python train.py --n_layer=15 --d_model=192 --n_head=3 --n_kv_head=3 --head_dim=64 --d_mlp=640 --vocab_size=2048 --activation="gelu" --norm="rmsnorm" --norm_place="pre" --norm_eps=1e-05 --positions="rope" --rope_base=4950.0 --rope_fraction=1.0 --qk_norm=false --attn_scale=0.125 --bias="all" --tie_embeddings=true --parallel_block=true --init="uniform" --init_std_qkv=0.0266 --init_std_o=0.00486 --init_std_up=0.0266 --init_std_down=0.00266 --optimizer="ademamix" --lr=0.000407 --beta1=0.9 --weight_decay=0.47 --lr_head=0.00678 --warmup_steps=511 --schedule="wsd" --decay_fraction=0.76 --decay_shape="linear" --final_lr_fraction=0.05 --batch_tokens=[8192, 16384, 32768] --seq_len=512 --doc_mask=true --z_loss=0.0001 --train_tokens=115900000 --steps=6969 --dataset="wikipedia_en"
MLP neurons of a small language model. Each row is named by its layer, matrix (up: input weights; down: output weights) and neuron, and shows model dimensions 80-175. Each number is 50 + 15 x the weight over its row's rms, rounded and kept within 0 to 99.
After each neuron's rows, "fires on" lists the tokens most often at its 100 highest values on Wikipedia text that the model never trained on; "fires after" lists the tokens most often just before its 100 highest values on Wikipedia text that the model never trained on.

L5.up44:31 44 67 44 63 41 32 70 30 84 65 45 37 53 76 66 39 48 36 48 55 44 55 32 57 52 41 55 42 52 66 68 54 66 45 34 72 57 56 86 56 80 49 67 53 91 41 63 71 45 30 32 24 60 46 64 53 50 50 28 21 25 43 45 61 39 44 37 33 43 18 51 45 59 47 25 35 48 34 63 68 46 50 86 31 43 64 72 50 58 41 37 28 65 38 58
L5.down44:78 46 30 75 48 52 51 33 24 52 43 69 49 22 44 78 60 50 48 50 58 35 40 44 72 44 31 49 44 29 38 58 52 52 42 45 55 71 39 57 24 51 69 25 35 62 59 52 58 42 32 42 55 24 39 49 43 44 34 69 60 80 73 39 49 69 66 11 30 18 63 28 79 36 58 47 47 59 29 68 31 56 57 49 32 51 55 23 62 48 68 68 48 50 27 79
fires on: "ail", "ell", "ep", "ound", "ollow", "ull"
fires after: " f", " F", "F", "e", " sp", " B"

L4.up270:52 40 57 81 51 51 49 45 26 78 42 53 27 29 49 43 36 34 54 58 53 65 66 64 46 45 25 40 45 70 43 17 27 46 32 44 47 72 41 36 64 35 44 49 53 56 50 58 62 40 52 37 46 94 36 51 60 30 52 41 51 47 68 48 47 57 59 91 57 81 67 39 43 43 70 53 37 37 49 75 65 24 35 29 35 73 42 62 47 63 57 65 76 39 67 58
L4.down270:45 58 38 49 32 56 36 30 60 32 42 60 58 64 62 24 72 32 55 52 62 62 60 47 53 39 51 41 89 55 60 54 65 77 62 74 27 43 37 51 31 35 45 96 67 36 59 64 30 55 20 65 42 69 48 42 68 52 46 66 81 63 32 79 51 50 30 18 37 39 44 22 70 61 51 51 57 51 32 60 45 24 61 41 40 26 49 42 39 60 48 38 64 14 37 53
fires on: "t", "ess", "y", "ert", "i", "a"
fires after: " L", " l", " v", " le", " Cap", " H"

L5.up605:47 02 53 74 60 51 43 64 49 51 30 50 55 49 77 42 50 46 62 32 44 68 64 66 73 75 63 50 47 59 59 38 46 59 31 75 57 87 53 46 59 33 41 45 72 58 53 31 63 56 34 66 46 73 49 57 40 72 45 57 28 56 69 52 52 67 65 25 49 50 50 49 45 27 52 51 58 55 82 45 17 69 46 84 58 33 51 47 63 28 44 59 46 64 55 54
L5.down605:20 50 52 21 81 50 78 26 32 47 51 48 70 54 31 79 55 52 44 52 50 33 37 77 45 64 41 60 45 21 44 66 52 46 44 51 39 28 30 56 24 77 55 66 58 30 29 58 40 43 28 38 57 55 53 37 62 54 31 62 65 83 47 46 55 36 57 60 60 54 53 38 50 37 57 65 50 48 54 48 63 44 64 51 44 49 45 81 94 58 67 67 34 69 27 61
fires on: "ix", "uch", "l", "ann", "ir", " cl"
fires after: " m", " M", "C", " f", " D", " sup"

L6.up102:55 53 75 44 55 17 29 72 50 66 43 49 44 67 62 60 27 56 49 41 35 54 68 48 45 43 27 48 65 42 43 25 30 46 63 55 65 52 51 60 51 50 38 89 13 48 61 45 65 40 33 30 42 66 66 69 47 30 33 55 53 61 41 48 48 28 44 60 41 75 52 55 30 61 65 43 70 35 37 48 67 73 19 59 44 48 54 62 39 66 36 44 41 45 58 42
L6.down102:42 44 48 65 55 66 51 61 65 70 68 43 48 40 78 35 56 79 33 55 55 61 43 46 45 58 42 39 58 35 55 40 30 54 40 46 78 20 40 23 55 48 57 44 50 63 50 33 56 64 50 92 59 67 51 64 42 28 30 83 42 63 44 71 18 49 32 37 41 20 54 37 51 17 52 43 39 52 44 72 45 58 89 68 38 53 55 57 55 39 45 34 54 46 57 47
fires on: "y", "as", "it", "ver", "ud"
fires after: " e", "a", " be", " E", "ro", "o"

L12.up562:62 35 54 68 33 57 43 89 50 33 43 66 51 39 58 36 34 47 58 43 34 67 48 46 51 67 48 35 64 71 33 50 33 38 41 62 27 48 56 76 45 54 37 37 39 58 63 41 54 40 63 45 38 78 44 17 36 58 44 42 58 24 74 35 48 71 53 51 61 54 35 55 58 76 18 75 62 47 54 26 47 47 68 80 52 64 39 61 38 44 51 68 02 27 68 49
L12.down562:48 19 59 51 66 67 39 46 36 44 46 45 45 60 39 42 26 61 31 51 56 27 55 73 83 49 42 41 17 53 16 49 32 82 49 57 81 40 38 33 62 29 86 43 51 43 54 53 53 45 33 48 51 29 51 65 54 60 34 53 49 72 33 35 32 70 59 54 33 60 73 35 58 48 66 50 75 48 48 77 25 42 42 34 48 22 60 35 44 51 51 51 66 66 47 64
fires on: "2", "ch"
fires after: " ", "–", " the", " Ar", " ar"

L6.up136:39 19 43 56 56 27 29 70 45 69 73 66 54 54 50 76 31 68 60 29 59 57 65 75 58 79 58 45 41 18 38 60 46 76 65 41 51 43 58 54 51 66 24 39 28 69 49 65 28 65 31 60 17 57 51 36 45 55 36 53 37 57 75 62 40 53 95 34 82 41 47 40 23 44 49 44 58 46 31 56 65 66 51 54 77 51 55 49 78 38 46 31 32 54 40 19
L6.down136:45 75 22 63 50 43 71 39 27 45 69 56 43 29 52 63 42 78 49 39 34 14 56 41 47 72 31 85 50 25 34 71 56 52 49 41 39 52 32 79 44 60 83 40 31 46 50 43 47 72 65 48 59 64 65 64 55 51 22 69 72 54 86 55 57 69 92 70 19 16 62 54 64 76 57 44 55 78 39 74 58 49 31 51 72 32 30 66 67 36 61 43 62 60 55 41
fires on: "very", "est", "ond", "re", "ad", "ut"
fires after: " The", " Sec", " e", " O", "O"

L6.up551:67 37 41 69 46 48 30 70 59 63 42 19 49 66 68 48 61 35 60 23 41 54 48 52 49 83 47 37 44 30 44 35 50 38 41 57 69 80 67 56 55 48 40 47 53 61 41 42 59 39 53 45 40 57 64 37 24 74 77 52 49 51 70 38 59 25 38 79 49 79 73 28 41 56 59 50 80 47 35 75 61 54 59 56 46 54 78 66 66 17 48 57 33 40 44 53
L6.down551:54 47 41 44 50 38 25 53 42 58 58 32 62 62 45 45 99 48 51 56 54 64 00 51 35 58 56 51 45 62 60 32 43 65 40 57 60 74 61 53 40 62 53 45 34 50 47 52 45 24 51 50 26 48 48 48 39 57 58 39 33 36 43 61 49 22 56 53 49 49 46 41 47 38 76 62 82 61 49 60 60 67 50 42 45 76 73 70 49 35 30 40 20 53 54 62
fires on: "\n\n", " |", "\n", ","
fires after: ".", "==", ")", ";"

L3.up301:50 40 48 79 19 57 66 66 52 82 41 61 57 40 35 46 46 61 57 52 76 96 61 40 45 41 51 52 47 37 43 59 45 67 69 34 66 82 66 26 18 17 61 24 12 54 52 76 18 65 41 10 47 47 51 41 29 69 37 47 41 56 65 62 48 50 55 43 64 34 46 21 37 64 50 76 59 61 54 36 25 47 51 42 49 34 49 59 43 43 56 64 50 26 42 52
L3.down301:86 25 55 56 12 75 48 55 39 63 62 34 23 25 51 78 59 66 22 53 67 42 70 37 55 52 46 67 68 67 32 55 55 59 52 31 27 78 46 53 46 34 34 31 54 28 57 51 57 23 70 20 53 54 49 73 56 54 33 54 36 38 58 73 62 54 29 47 50 51 68 59 56 59 35 35 65 51 69 48 74 46 75 43 49 13 20 30 36 47 17 47 34 48 63 56
fires on: "==", "re", "G", "g", " g", ":"
fires after: "\n\n", " \"", "-"

L6.up636:60 51 44 50 43 30 68 59 63 68 45 60 52 37 32 60 37 54 59 29 52 96 62 45 65 39 31 46 43 62 32 15 47 76 40 34 57 53 46 21 36 26 49 45 53 52 74 43 40 22 42 31 53 67 34 68 77 41 67 50 43 55 40 60 42 73 61 89 52 50 53 33 47 55 56 99 65 64 45 47 39 50 32 46 57 40 54 39 69 52 69 42 65 62 46 29
L6.down636:48 28 51 88 42 40 51 61 55 32 44 52 53 40 43 54 44 65 31 48 68 26 51 34 80 37 47 29 71 77 71 25 76 36 63 32 47 72 46 45 46 65 53 81 34 56 53 47 62 40 36 60 55 23 61 53 56 48 42 45 48 53 51 78 56 27 40 54 58 51 37 35 50 69 17 52 74 54 42 35 39 70 42 42 49 57 51 49 31 76 75 53 62 53 64 42
fires on: "y", "en", "is", "op", "os", "es"
fires after: " L", " l", " H", " h", " J", "ur"

L4.up75:40 57 39 47 70 20 93 70 26 45 39 57 33 47 41 47 43 48 49 40 55 58 69 32 49 85 42 48 51 57 54 67 66 46 64 67 60 53 50 58 57 60 00 44 54 32 58 42 81 35 42 52 53 57 69 68 39 36 35 67 65 45 44 53 46 61 75 50 58 43 50 35 45 60 89 37 50 45 41 60 38 30 30 75 63 45 38 57 66 35 58 56 37 68 38 39
L4.down75:65 38 33 57 40 40 48 65 74 51 62 61 53 49 49 67 49 58 34 43 29 39 44 42 29 41 48 62 34 19 29 58 45 67 46 30 45 53 16 34 64 64 56 46 48 72 61 44 54 44 52 52 47 41 60 41 45 54 60 59 71 50 35 73 49 41 84 42 38 29 59 65 35 28 54 51 61 52 48 43 56 46 41 70 06 51 68 54 46 43 56 28 11 53 53 56
fires on: "an", "ot", "us", "in", "e"
fires after: " Sh", " sp", " Sp", " b", " B", " St"

L5.up80:35 57 32 57 51 45 69 55 55 52 61 66 55 53 46 50 36 14 93 78 73 37 55 38 45 39 53 33 47 37 82 28 47 55 65 36 53 48 59 36 77 42 32 55 59 35 51 52 56 47 40 41 76 64 30 41 33 76 53 30 30 42 46 59 62 28 37 57 72 72 46 52 46 64 64 42 70 39 61 39 31 47 71 72 62 57 30 52 99 42 56 30 41 64 78 35
L5.down80:44 40 43 45 47 35 87 42 60 64 51 66 29 43 54 38 48 73 56 57 61 42 42 66 71 36 27 73 34 36 52 18 86 73 39 52 48 43 25 45 32 58 14 40 71 19 57 83 48 59 55 32 44 57 45 73 46 34 41 41 14 58 30 32 74 41 45 53 46 60 48 35 48 63 86 49 38 59 71 57 56 62 41 73 44 40 45 50 27 70 42 42 69 50 44 64
fires on: "ect", "ward", "m", "ar"
fires after: " r", " a", " m", "r", " eff", " resp"

L5.up100:38 58 75 62 32 73 38 72 38 62 36 77 68 43 38 54 25 31 76 27 45 46 74 64 51 66 67 78 33 43 37 70 47 36 59 53 68 53 55 44 36 39 36 45 40 50 77 67 51 38 54 36 50 36 56 40 33 29 35 50 45 65 62 62 38 53 47 60 54 46 41 51 32 54 44 32 62 35 68 41 66 25 42 49 54 52 75 43 51 45 23 40 62 41 38 26
L5.down100:47 65 31 33 60 55 76 48 59 41 62 45 64 68 31 55 38 57 42 37 57 26 34 67 38 48 76 27 57 69 39 55 61 49 55 34 68 00 51 32 62 31 66 40 59 54 64 38 38 76 40 65 70 56 65 29 63 56 43 38 40 50 52 36 35 30 41 56 77 31 37 46 39 52 48 58 18 70 27 59 64 56 74 48 58 62 41 58 72 37 57 36 31 70 48 51
fires on: "g", "n", "ro", "ene", "oin", "irl"
fires after: " G", " g", "G", "og", "g", "ou"

L3.up591:46 62 25 62 76 45 49 50 26 70 38 34 30 32 64 32 34 38 55 58 64 40 54 29 29 55 47 35 32 37 38 89 47 41 63 51 46 56 62 49 22 77 47 31 53 74 29 69 58 66 43 50 48 80 24 58 50 36 41 44 59 46 52 58 65 42 56 52 56 37 48 29 26 39 62 39 52 81 47 70 38 36 48 71 33 61 43 54 50 49 76 50 82 38 29 50
L3.down591:48 43 41 51 55 61 52 14 77 52 71 53 80 54 45 23 54 48 52 52 73 47 02 20 52 54 56 69 47 55 56 42 62 64 60 67 35 52 38 47 39 54 69 50 37 37 34 33 55 40 64 71 67 55 45 63 59 57 39 54 46 44 45 55 50 51 32 50 44 71 51 29 34 37 36 52 36 32 57 42 29 69 63 45 42 45 72 56 24 54 24 42 60 57 59 22
fires on: " mi", "s", "a", "m", "p", "g"
fires after: "-", "'", "q", "/", " B"

L9.up612:38 66 78 49 77 46 73 48 46 71 20 41 31 54 41 46 51 28 37 38 51 61 53 77 49 63 40 45 58 81 45 77 67 26 38 65 67 44 40 76 46 39 49 62 45 68 56 49 80 35 53 84 35 47 65 59 48 60 35 60 58 00 43 30 49 52 48 43 82 41 47 51 29 75 66 21 63 54 31 61 46 62 51 18 48 82 75 68 52 51 29 62 28 37 48 56
L9.down612:47 46 54 34 58 65 51 49 79 31 39 30 88 53 52 56 48 63 50 44 48 29 74 87 72 70 49 91 60 44 48 35 39 57 45 54 47 61 46 42 28 39 74 59 37 66 58 61 54 52 29 66 32 42 27 60 71 72 67 24 49 38 32 75 40 50 54 66 47 60 19 42 67 45 63 69 33 25 59 37 46 43 56 78 48 22 80 37 32 64 59 29 52 26 34 66
fires on: " up", "am", " out", "ast", "em"
fires after: " C", " G", " c", "ing", "ed", " set"

L9.up470:52 78 34 44 75 42 47 52 43 67 35 34 51 62 39 41 56 66 56 69 09 07 61 30 43 42 30 39 64 68 71 55 46 74 60 60 43 39 49 63 50 39 33 51 63 54 49 57 73 36 58 47 53 40 66 65 32 55 43 40 41 60 63 51 66 33 50 64 30 63 47 45 52 82 48 69 50 41 50 35 61 21 50 55 47 76 73 19 51 53 65 25 85 52 55 59
L9.down470:58 42 58 31 31 32 57 57 55 37 62 47 44 65 76 38 38 39 66 55 55 75 40 60 43 57 69 75 52 44 60 67 41 66 74 54 51 42 68 49 55 76 41 24 26 37 46 33 39 59 52 71 70 40 29 76 39 81 57 78 40 45 34 49 49 49 31 73 36 18 57 49 74 36 49 57 47 57 58 33 48 59 59 66 56 35 46 55 31 26 66 38 52 55 57 49
fires on: "2", "in", "1", "ord"
fires after: " ", " (", "at", "o"

L6.up601:55 30 42 88 22 51 35 65 58 53 46 58 61 60 51 51 38 48 40 53 64 40 70 73 40 86 70 76 50 70 40 43 37 72 48 20 51 58 70 54 28 50 63 46 26 42 39 68 52 51 44 23 25 85 42 65 34 50 37 45 28 30 56 56 33 42 51 68 59 51 58 62 41 52 54 58 70 39 73 41 49 80 63 45 43 47 58 54 42 52 41 63 51 65 38 48
L6.down601:77 69 24 51 60 70 55 61 69 45 54 68 35 35 67 40 68 43 41 82 49 32 56 32 46 45 67 64 51 43 36 52 47 47 60 66 33 55 47 56 53 56 70 52 52 57 69 47 39 62 64 44 52 36 58 30 48 36 49 50 67 24 47 59 28 71 52 31 18 64 63 58 30 58 58 39 36 60 75 43 79 21 82 57 64 38 34 67 35 44 60 44 66 71 72 55
fires on: "at", "ud", "ourn", "ig", "ord", "re"
fires after: " j", " Br", " J", "j", " Pl", " f"

L5.up282:60 27 68 68 53 52 44 82 51 41 40 60 62 37 64 39 43 27 46 55 39 42 72 80 27 73 43 68 48 61 30 50 25 35 67 65 49 34 61 54 55 59 32 31 54 57 59 57 56 52 64 69 13 52 49 31 65 43 26 54 40 37 68 24 42 70 52 41 71 71 48 48 14 68 60 74 80 28 69 48 42 48 48 55 57 54 77 36 49 59 59 62 53 81 35 55
L5.down282:38 46 51 50 32 55 43 60 52 58 57 71 20 58 49 52 54 30 29 35 42 62 57 40 35 10 30 45 51 75 44 46 52 59 72 52 51 55 65 38 50 54 70 35 38 44 72 85 47 53 63 80 39 72 35 52 61 46 50 51 49 55 42 66 55 63 51 32 40 38 25 57 64 53 50 48 43 50 36 39 76 48 70 28 69 50 31 57 38 67 37 46 42 59 65 71
fires on: "l", "e", "i", "re", "er"
fires after: " g", " G", "g", "G", "ig"

L5.up51:45 62 72 29 66 27 46 50 45 76 80 48 30 51 62 62 43 62 54 47 73 49 58 40 69 40 65 47 40 44 77 68 58 90 64 32 61 42 60 63 60 40 52 37 58 71 63 67 57 61 38 06 55 59 52 49 38 56 26 37 55 41 24 17 57 49 47 72 47 47 60 52 48 69 74 62 65 42 78 59 32 52 58 56 61 47 66 30 61 52 69 51 22 66 43 31
L5.down51:57 53 59 67 48 54 47 53 34 40 66 50 42 59 35 52 40 80 33 45 42 55 34 32 54 51 35 53 65 41 43 55 29 42 43 51 57 54 68 42 42 38 37 55 41 64 63 43 65 45 43 68 58 13 67 72 50 64 59 73 63 42 61 63 34 56 48 40 44 42 37 47 64 50 67 47 36 54 36 58 34 43 56 39 34 38 08 53 72 54 81 32 38 49 36 71
fires on: "ret", "un", "an", "ar", "ollow", "en"
fires after: " f", " F", " Sp", "re", "F", " sec"

L9.up569:48 51 53 47 75 41 82 58 77 63 32 59 38 57 41 38 23 42 55 34 72 50 67 44 54 78 37 62 58 48 55 43 57 61 21 36 71 63 67 17 44 34 37 49 58 52 59 26 89 39 28 20 58 71 59 49 47 89 42 58 41 38 33 65 57 44 60 26 56 38 65 54 32 31 55 44 51 56 57 55 34 55 56 94 41 63 56 75 59 38 48 30 14 63 76 40
L9.down569:32 40 32 41 50 46 29 62 42 47 91 51 67 31 41 36 37 60 40 52 16 43 47 54 42 34 46 61 56 37 35 20 29 72 40 36 28 27 46 40 69 47 37 43 48 69 45 45 35 63 32 67 42 38 37 32 47 42 37 32 46 47 62 48 56 61 29 17 47 43 61 64 57 32 57 42 52 58 59 74 43 47 52 57 70 54 21 74 52 17 59 33 20 66 34 49
fires on: "en", "ix", "per", "ax", "ire", "ain"
fires after: " f", " M", " m", " ex", " F"

L4.up107:47 35 32 75 57 51 58 53 47 48 55 47 80 20 57 55 36 33 52 40 37 41 55 54 50 67 47 49 17 37 48 43 46 49 67 21 78 40 65 64 77 66 43 45 38 42 63 61 89 78 32 65 46 57 72 55 13 74 40 30 48 52 82 34 44 55 76 51 81 61 64 48 34 29 63 49 43 56 47 36 57 49 49 46 39 64 53 41 64 60 55 47 29 40 62 29
L4.down107:59 66 93 73 25 67 52 11 61 46 45 20 53 44 39 82 43 63 38 53 51 50 61 34 66 52 28 52 32 33 38 66 54 32 41 74 47 67 55 51 20 46 62 50 70 62 53 46 39 68 44 52 48 54 65 43 61 40 60 43 44 44 45 59 41 46 31 54 40 46 48 47 55 42 35 39 50 67 51 75 24 41 42 54 31 33 60 56 36 43 40 56 56 23 96 28
fires on: "ag", "st", "sh", "ver", "oot", "vel"
fires after: " N", " f", " A", " Mar", " F", "ar"

L5.up552:47 10 62 40 24 61 35 46 50 59 31 49 58 17 56 44 48 47 70 51 52 76 64 20 26 40 48 35 41 51 77 33 21 37 63 43 51 47 48 44 52 40 26 45 59 67 57 36 92 47 58 52 52 57 56 51 60 61 40 18 49 12 44 61 62 24 38 21 65 61 67 56 55 45 38 51 61 43 71 66 63 58 74 54 53 58 41 45 77 48 65 60 51 34 51 77
L5.down552:48 31 55 53 73 22 39 34 44 48 38 62 42 51 46 63 34 49 29 67 36 23 41 56 43 49 66 32 53 48 28 58 43 47 65 57 44 36 26 74 44 65 66 35 43 23 39 47 51 84 13 38 51 55 69 56 50 51 28 60 61 55 46 54 71 31 43 49 36 37 39 74 51 57 59 54 55 62 54 56 47 51 30 42 57 46 49 56 56 63 51 67 44 43 65 72
fires on: " ", ")", "is", "v", "\""
fires after: " a", "s", " r", " m", " the", "r"

L4.up287:47 27 64 31 44 28 65 56 51 42 40 52 45 42 40 24 37 53 39 34 74 44 53 65 45 64 31 63 58 37 39 56 38 49 45 79 48 60 52 51 52 43 44 16 58 64 49 51 61 58 38 47 39 52 75 77 69 57 34 36 34 50 51 24 56 61 66 82 41 55 43 61 48 36 90 45 28 50 64 53 54 09 58 32 60 49 49 48 50 57 76 60 52 46 50 33
L4.down287:67 52 38 58 17 27 79 35 62 58 52 32 64 68 70 39 48 34 43 19 55 45 78 67 62 07 49 56 39 48 65 60 34 28 40 34 65 35 56 51 57 46 46 63 46 19 32 34 45 56 57 15 59 55 44 47 31 44 57 32 15 94 41 39 40 58 43 65 54 45 38 52 35 62 52 55 44 47 51 64 51 61 41 63 56 40 41 99 37 47 44 46 49 57 55 82
fires on: "ir", "r", "ess", "ict", "t"
fires after: " V", " K", " v", "E", "V", " U"

L9.up553:67 61 81 71 61 52 69 47 35 66 50 83 43 57 71 66 59 43 32 27 66 41 52 58 54 50 21 53 54 51 42 71 31 34 56 51 77 59 43 69 51 56 43 65 51 54 56 41 54 40 36 53 51 58 52 48 43 49 33 68 63 42 81 27 54 66 31 60 68 78 33 72 49 56 49 83 83 65 56 33 48 36 41 34 75 57 32 56 73 79 39 45 35 42 75 67
L9.down553:40 80 60 31 48 47 47 64 58 14 16 48 62 44 51 28 37 57 46 50 34 59 76 64 52 55 54 57 39 48 34 43 32 44 40 44 62 54 40 34 42 37 58 55 36 43 60 64 84 46 56 55 56 32 56 46 49 36 74 32 68 59 49 47 67 62 75 21 54 44 19 57 67 34 38 43 31 58 30 34 34 51 78 54 52 56 40 53 55 39 95 46 62 26 33 38
fires on: "ar", " W", "w", "ast", "urr", "as"
fires after: " c", " C", " h", " t", " H"

L3.up211:70 58 51 47 32 59 65 60 34 63 45 54 41 45 29 53 58 36 44 33 62 83 59 35 51 42 40 25 62 69 38 54 54 58 58 54 63 61 64 63 40 52 45 24 38 75 36 58 41 52 48 49 44 70 43 74 57 34 35 45 42 60 51 40 82 49 81 61 68 87 24 39 32 68 56 62 35 55 98 46 33 57 59 49 71 65 40 60 45 53 51 46 59 49 37 49
L3.down211:62 38 45 48 33 38 47 49 42 43 37 78 43 47 57 42 99 39 39 29 70 37 33 46 77 55 78 71 87 51 39 50 73 54 50 53 47 47 47 54 44 44 45 57 59 67 57 48 61 57 53 51 44 51 46 61 58 53 53 66 54 35 33 43 68 36 34 40 62 64 57 35 54 14 37 35 34 71 43 63 63 64 42 60 50 54 39 46 35 41 48 19 42 32 31 52
fires on: "M", "E", "m", "l", "n"
fires after: " (", " \"", "\n\n", "\n", "-", "==="

L5.up317:41 42 34 76 50 46 39 59 56 48 32 24 61 42 51 28 23 53 45 53 50 30 53 39 40 52 68 48 57 78 42 33 69 53 73 45 68 74 73 35 41 30 64 43 24 84 60 54 57 37 42 44 40 64 49 91 41 35 62 40 43 45 54 38 48 41 38 64 65 56 39 45 42 70 38 71 77 45 58 35 47 52 61 70 28 38 52 60 58 64 53 60 47 42 58 67
L5.down317:57 43 74 36 60 22 43 13 72 52 40 62 32 43 44 44 70 55 44 74 48 55 19 43 28 45 69 38 58 40 25 79 55 60 42 78 58 33 61 49 61 57 64 38 55 47 58 18 47 83 35 34 76 42 54 84 53 61 41 52 43 31 52 55 67 60 40 53 32 47 22 36 48 44 48 34 42 53 62 63 16 54 68 55 59 47 42 67 62 80 49 72 58 31 53 59
fires on: "ew", "at", "ow", "y", "ig", "a"
fires after: " N", " J", " Br", " j", " n"

L4.up468:38 39 57 69 61 19 68 58 46 66 42 50 44 24 44 40 46 61 51 38 55 47 51 83 47 57 61 76 26 34 33 53 65 56 69 32 60 80 57 41 44 38 40 44 40 51 55 61 64 45 42 56 53 63 85 26 27 39 44 54 60 53 29 40 42 22 45 22 42 49 46 35 55 53 97 32 49 63 58 79 60 41 40 54 57 49 53 57 68 45 68 40 71 48 48 50
L4.down468:76 57 28 60 65 30 58 58 57 38 13 50 45 50 49 78 25 37 44 30 55 44 35 25 30 41 67 43 70 37 28 60 47 59 38 15 59 65 48 78 52 61 37 37 69 37 45 38 63 55 58 59 66 50 15 62 66 48 55 50 58 68 38 34 53 50 61 43 66 46 45 53 55 24 47 36 27 72 51 44 39 56 48 42 64 31 44 48 59 61 33 75 73 60 45 49
fires on: "e", "ing", "en", "le", "ze"
fires after: " sp", " p", " B", "ron", " Sp", " g"

L3.up515:47 08 47 55 36 63 54 67 66 57 15 19 68 34 75 42 51 32 49 65 24 40 54 57 51 86 55 54 28 23 37 67 40 33 62 45 58 72 62 56 47 87 65 42 55 57 63 51 62 45 52 64 40 67 53 34 38 79 44 29 37 43 60 68 49 36 30 75 57 54 55 65 36 46 58 57 73 44 72 64 51 59 36 26 59 34 53 53 60 41 68 34 56 58 40 44
L3.down515:68 41 59 37 60 52 29 67 63 61 76 32 26 91 66 26 54 47 34 59 24 46 72 49 45 57 69 67 36 47 44 75 47 57 51 41 47 50 59 40 62 34 26 48 49 82 58 66 47 31 58 47 50 65 49 46 43 16 61 43 21 52 39 27 47 21 68 46 55 60 56 40 37 50 57 40 49 65 43 67 72 65 48 37 72 66 61 82 41 26 50 54 43 86 56 38
fires on: "\n", "th", "\n\n", "age"
fires after: "==", " ==", " An", "ver", " A", ")"

L9.up477:44 30 53 56 64 67 43 43 53 64 54 74 48 63 39 62 63 41 49 66 62 59 96 56 73 55 38 51 58 71 84 71 23 68 44 35 34 53 51 82 33 47 48 57 49 49 76 48 44 33 23 58 64 21 48 48 20 54 43 51 38 41 53 29 37 45 55 36 47 66 46 61 52 53 51 63 63 93 41 31 74 55 47 69 52 35 30 48 57 64 48 44 34 33 31 59
L9.down477:39 57 46 66 38 48 51 21 66 50 41 57 60 58 35 49 21 54 51 75 70 42 30 39 29 27 43 43 37 40 42 27 74 64 79 48 46 54 33 12 32 37 47 74 44 32 51 33 36 34 45 57 47 56 48 32 57 57 66 41 36 66 29 53 49 38 59 48 35 43 24 25 65 45 50 20 33 15 45 74 37 68 30 25 45 42 42 67 64 61 94 46 58 22 40 67
fires on: " W", "ord", "ast", "ort", "ab"
fires after: " C", " c", "-", "1", " and", "c"

L5.up274:37 45 53 67 54 46 48 70 58 55 63 47 56 65 64 51 51 55 51 18 36 50 51 55 18 99 21 50 51 43 44 98 49 46 66 42 68 28 67 62 43 27 27 54 42 52 70 54 41 46 61 71 43 42 77 64 40 44 44 62 64 50 51 46 39 20 70 72 65 46 67 16 26 52 74 54 46 42 72 55 31 41 35 63 62 84 42 56 78 53 50 52 41 42 56 69
L5.down274:54 34 27 46 61 34 45 32 52 43 56 70 83 29 55 53 51 31 70 72 71 70 36 35 15 59 51 32 88 57 69 54 66 41 53 41 41 46 72 61 77 61 54 47 35 31 12 25 34 69 47 74 18 45 38 52 63 38 44 57 60 67 41 62 35 68 50 58 61 47 50 41 39 22 30 44 40 41 33 42 17 62 72 75 34 29 65 52 48 64 68 40 34 59 51 51
fires on: " ", "th", "s"
fires after: "\n", "'", " A"